Part of a small language model's weights: a variant of Adam for these matrices, 8475 steps.
MLP neurons of a small language model. Each row is named by its layer, matrix (up: input weights) and neuron, and shows model dimensions 80-207. Each number is 500 + 25 x the weight over its row's rms, rounded and kept within 0 to 999. Numbers have three digits each.
Before each neuron's rows, "fires on" lists the tokens most often at its 100 highest values on Wikipedia text that the model never trained on; "fires after" lists the tokens most often just before its 100 highest values on Wikipedia text that the model never trained on.

fires on: "on", "il", "v", "ov", "ome", "irc"
fires after: " M", " In", " W", " c", " en", " inc"
L5.up30:468509481491533528525501527523527511547522482461495530472505488482498512474499523573479501516482470492532559533468496542528481504525531515501485505483489425509494500487451522505478498493498472499501478510511494534475523520492495493497480482501469498477463484531513494460515500475512514523519481495479497533513447542516485504490472514514493484489519486529505455508474504550515500524483

fires on: "7", "3"
fires after: "9", "1", "3", "6", "8", "4"
L9.up941:462473540471463495494486477492499505506523501514500529513493514472474476497486492510485486473481475507458496478494455535462498519510518540518520486487479519503498484530526473517470490513506457465502471527545499546478482508482506466499518452512510468500523541517491491492523487507507510524497495544458485498539573537484462499528501496461511494496484514461476488470444503523512502458504

fires on: "ig", "orm", "un", "I", "amp"
fires after: " F", " f", " T", " ex", "f"
L10.up902:476485493434505493497505527541559517503487516458500463496470552513507543507515514497548501525477502513475587485481522465519500434487516499504543503501474504481503472470551519465540520539540497479517493491509475472512501516517507527521468511516510499482559484503521500523509523492513492477514525515517499495487575481485484497443490485473477487507467532502527479476531468510509498450508

fires on: "9", " more", "ad", "3", "4", "5"
fires after: " ", "1", " s", "3", " un", " bro"
L14.up588:475497470460557564505505504503540464476492514486502505485496517474496527497488554548499500566502465511521480531499448541504501469508498460493508494449528524504515541475564516514480506524557519509474448512509502509470503512526486545503506532496484529494511518496519573507461533519510532536484484493537498535495449497482492492515506547478502502503523526495546513518497513488440501506517

fires on: ".", "2", "-", "0"
fires after: "0", "5", "ou", "4", "3", "–"
L18.up329:506458492484513545479510501488464538502535486468480525511461466441472526490449506466491505494478516469505459511508489477553523510462520479514479496549515494465532490515457514478467518481489494484483448488500486549532482541458502506473471541457513503499469509494478463505463529505476538480520489537502540486480482514494518465485527463495483529528498477487503508511476521468521524471475

fires on: "ann", "erv", "orn", "ound", "ul"
fires after: " Res", " C", " c", " S", " res", " F"
L5.up423:535491530469507529496536514446501525498469491503501466477538484463484500532478522452480500503512482517521509536528498466515516536473519485532467514486484514507508525495465509520481490524490489502513489486490491501499528512528462506514510524516509530504480527528507526481507545536492471504502480482518500498498508499486550519460464440432486533520503493476546474524499485467517508509495

fires on: " August", "b", "amp", "irth", " est", "end"
fires after: " com", " C", " B", " b", " Com", " att"
L3.up494:539483521486488489472486522571475510483498451477500501499469503535496527504509461470468517508491508477515541506447505516492496450527532455486504524519477506494480489508521504512486523486473543497506476484509448493493511512500494518466514483481465485466485533487486482504514455492485495489507506488521522509456445522527484481502506470483544441487453485510504458529537490518511497488512

fires on: ".", " ", "1", "8", "0", " rem"
fires after: "9", "0", "L", "5", " to", " "
L18.up81:499483497545494503486524469495526523494530533423480520480486481475491489486540455474501475460531505519433519478498454524480466513500541512541540515523504503484522494486476508507522525486543513501510477489514479493532542435492496507506488466508531488498473508467484515547494544488472498490506476564475500484529447513489537474471504530493459534529490505488541476500511493468541530480455

fires on: "7", "2", "6", "1", "3"
fires after: "9", "0", "8"
L9.up569:496450534505474491522507503473457470494550469456501523512498508494482469502504487509477500512518465478510512486475503505464480483473484513519520479473486516482571521532474495507491509534550492447480521512513482507455513484497541513519492530500469502506485474495485521516530436498470508498504470545468454520517563523478482551478491527494518495526471522476513479482495506496519507490473

fires on: "ew", "w", "rit", "ell", "em", "ou"
fires after: " t", " T", " b", " Mad", " res", " W"
L4.up615:502507485474497519517524486491501498509489507549487505503497472487504547511527566536493508467536515492493495525517483508518500552490499546495456489486497516523547492530555550491516505515509493529497446532466551475490533497491482473563495492503546476526476496548497485509481531474466457536498470523464539517482458493479488479503505484460516492538495459522480504493482506509478502488493

fires on: "8", "9", "m", "-", "7", "1"
fires after: "1", "0", "2", "3", "9"
L14.up653:513570512502521504486525549544507504405522445496506472485478486532492525542520485476508515481474527487505522455521485436494477479515493494463489484462503480482497518485495481482468511489489500455502511539485485460514527480480488556520517516476518521484463444507500469480462548491481489478472522453502519551503483453520447516502495451491561489471509465489497481490508508500523504507494

fires on: "ur", "ou", "our"
fires after: " t", " T", " m", " y", " b", " d"
L4.up865:537476521492499525516476518541520524470523505497496484503486511495505492533481519568494530497523512514488474499517509447497525506500498490492452483552480532494500504496570537474510493497518503494492466507474517486459524533497540477498492500469546528534533521510466471517528477460500580498469470515477466500475480459512480543493511526499512485555523522517537511498464504485455506533512

fires on: "em", "r"
fires after: " T", " t", " f", " F", "er", "min"
L3.up744:419483508546457482495571516502528496535523505512485529508566474513496515474495578516509513496559459493455520480520539495498489541476478441550462459504485505459492455501484483544524492484529474454501508483465568485529507518502487521477501473494530541481490485501521527496528539501498521460472469506526499524484542480494520502510514493517466520487521515500507519489503483508480501482469

fires on: "9", " more", "7", "8", "6", "3"
fires after: "9", "1", "3", "4", ",", "2"
L14.up830:505488504527513538510503461471488450497513473484510483508524500487476523475469517480461513504483481476493544505491444505519479517498488507518519510471546431516496501500509542513476485544528526506505513514529530485461524493541473517488488525498499499459486498512519550499487517465530480505494467471534510513474531500495449522511466446505511505518506490490520489513519546487518501551528

fires on: "0", "1", "4", "9", "3", "2"
fires after: ".", " ", "2", "5", "3", "8"
L14.up414:462492472511469538470515452472533485498470500540503521509504472513554467533517526537484464551517505511486493546509494516526472536514455502508506481460513514472497510531508484499491462520493485570555505483473497560468565526504460507504463495481496494553506512478486555503581458524469521468501525515512472483478472502521523527494458484521506449541510491472511511502474507502471497480562

fires on: "ron", "et", "el", "eg", "ir", "ant"
fires after: " V", " n", " N", " qu", " v", " ch"
L5.up997:508500539495506545471494497487454495466498519499504507493502485523555537508512494496542520495457536502504520480478494498493517481470473503529469499510512525541499494523524495524478503490527493543483502530530520498477492479485542533461541465488518508523490517489487509517470491522543502491447491509478465486467505501476509490472445515506525500507491530500482507489480493510483499485469

fires on: "2", "0", "ot"
fires after: "0", "–", "1", " ", "8"
L9.up908:486478479519497451456489483518455466491526499498501522513524492500505534510498490521525465551546500502490534493482540467530511481532482507553484506536468514484563509491486489474485454476521477441514489471508513516504496500494494499530520515502496520535451481462503496518517440508501525507507513520515486480510465516523513540473541505532493480499467473504520492512503515460501500500490

fires on: "8", "0", " mi", "6", "9", "4"
fires after: ".", " ", "1", "–", " l"
L14.up333:527506504480515553502523472478544505482499496585490532515440492478548544469473539502460486485490520488486479471498528536471488496497496501512485499534489489527521480528522531508488472485506500503495556514500495477526465528481529509503485490526495496496532475504470504480564518494457497494517479500514507488467467499452497505514487456514482511516471474478563560506506509462507498504505

fires on: "3", "°", "ront", "ا", "5", "8"
fires after: "5", "2", " f", "6", "3", "1"
L10.up431:500477551520520498493487506500458495486540500532495504506561476512491491533494560499493511453477490487488499510501480524491499488489518530469468527466514498503502504486481476491506487452450521520500539468469525491504477448509456538453525502515519520496475512436507512504429446469466549537508510476502501515486508487528499514514504517524528478466518503514475490500527504476515498516510

fires on: "8", "1", " life", "ا", "6"
fires after: "0", "1", "arly", "2", "7", "9"
L10.up223:533501550464474480494509460534533460457538516491494552507461465491539484497513514542533503491486500529536538499465484496489499465482512536518507477486505530535531483499453503512529480499462485528464543470497531519503490526493508488498508534510475493480538489459479518493473466476516489552512534482486504516492514523499490486524523554496478436498536512474491502494461516502540513479496

fires on: "4", "3", "0", "5", "1", "±"
fires after: " ", ".", " ("
L14.up32:498463522487502549499505493492541482544518484467493528502516516516529481520488468502527507509506484464496432542515511504466500488504501459511468450510485526522516509473515516455524520571524507519545520535469500538502483483489455491491446467539551467513500525503463546508540523474469503535536514531525482493474469500469553515484511472484501487527510507514510559539515476480505497520497

fires on: "9", "8", " |", " represent", "ut"
fires after: "1", "0", "stit", " sc"
L14.up228:444522517515536511554490496494541489491548523532496485489503489492500554479493496548493510477514545482519543498521482517536522535462502505500532507497490479527484525519497524476496467532501501484495518522517505460541500507490490558488469517502501563470428493496501526482513522493469504494502515474482493487533468469518475511514488469479492447446519499479504423510539492491530501498499

fires on: "ac", "em", "amp", "ific", " spec"
fires after: " ex", " t", " f", " sign", " T"
L14.up170:527455455498513538506470465482530479516509461516502463519530515498519510476480489506507494502468496530560481552507480498484514509505519482511521487468513503546485485438510532465531525548547484523473443544513504513481502505482485460518515448494472518511503536508527523480519456454510477482507547488582473500488567507448459483512466488470519508489487498492491494535491536528478498531499

fires on: "9", "ject", "8"
fires after: "1"
L14.up323:467492512516469553509479567482539539487505479533500478494502458464487492594501513544462518499504480509474515473532506498517483543505497533507522468499525486502507517502513470452471481491469488451485521530514478522513485505499446545504504495471496489467516485482510523492520487511508494483505526490504505500482480503531494541505448504533514486512492442485484500493505516493539500477520

fires on: "b", "amp"
fires after: " com", " ex", "ou", " Com", "ro", " Al"
L3.up491:492505506497471504466427508488571505497479508470501520499513516510495525465486467478499477489468534526513508502518500540478506511520510494509509498533497477498522515468539507475526518490453521525483524457534460508502518529513515541459501539497508482489512514473499457507480466459499494471465506510557511496487470549499498514452494478468495474518472480499482491530513512476497497505527

fires on: "erv", "ap", "and", "press", "ose", "red"
fires after: " Res", " S", " ex", " comm", " res", " F"
L5.up638:506522536505520511566515532500517524498489522519500481510494530485520507488474516495496500488497505553528495523519508505510499460501537487504523489390445545471488510506463493485501506505493546546503504514489525546468464512489503522478458488517509524513511534511533516492512488506484514510501480520502501506504490526502533480505444420471487530470492497473479501447524498531459499467488

fires on: "ap", "ac", "ig", "9", "amp"
fires after: " f", "1", "f", " ex", " gr", " ad"
L14.up208:510512500538528532529495469465485480488515486566500439519477496479522526510470513491482499497466451477545560483507509506523550447528510514487546525510498465494472505513494506487510529539532520515490479556573520486437524502488472498536492493488525488478479481525497492518544487488530547528489498505527489492432519496494509516527504481474467491525508495497508515519502537506509497510500

fires on: "em", "ol", "pl", "v", "ab", "if"
fires after: " f", " T", " t", " dis"
L3.up638:484532458497503487504546536483516517517476501495497520502522504527505521522520530483475482475505557542475502490495504515464488502515472504498508525488508473494505519485468480514514496489478532489490566432514493463511456541540499510476511514504523510522460466501497459503516518493496503534499502499576513499511547489448496480519516451450499497478522480505514477504473474485505499506461

fires on: "1", "0", "2", "8", "9"
fires after: "2", "5", "9", "3", "6"
L14.up213:510510497522498533520504492485475520516474498491501545520461437526525506438507461526503506499521469477481489523481478502514505472467516454487502502520516480503476497522485524565513453476496474505535518491467521502505478494530522523487477475492465492503484491509476526518538548504460477446528497531464541484527505505499496484459500511518477542504508481504501451519500522521478495509548

fires on: "em", "enn", "omin", "l"
fires after: " T", " t", " f", " att", " d", " J"
L3.up149:467512485523507472488498524467544506529524526546497545498499536518519484487506517452510506489478500541485506468578506516489501495492442437502529518483526499447531503522494497527535491463450495483513505489496533444467501509492559491500435486502501507494521505451511477490483494530527510486454523494474474471507544499502483504468555503464512496500541501499510496482505510507501502482459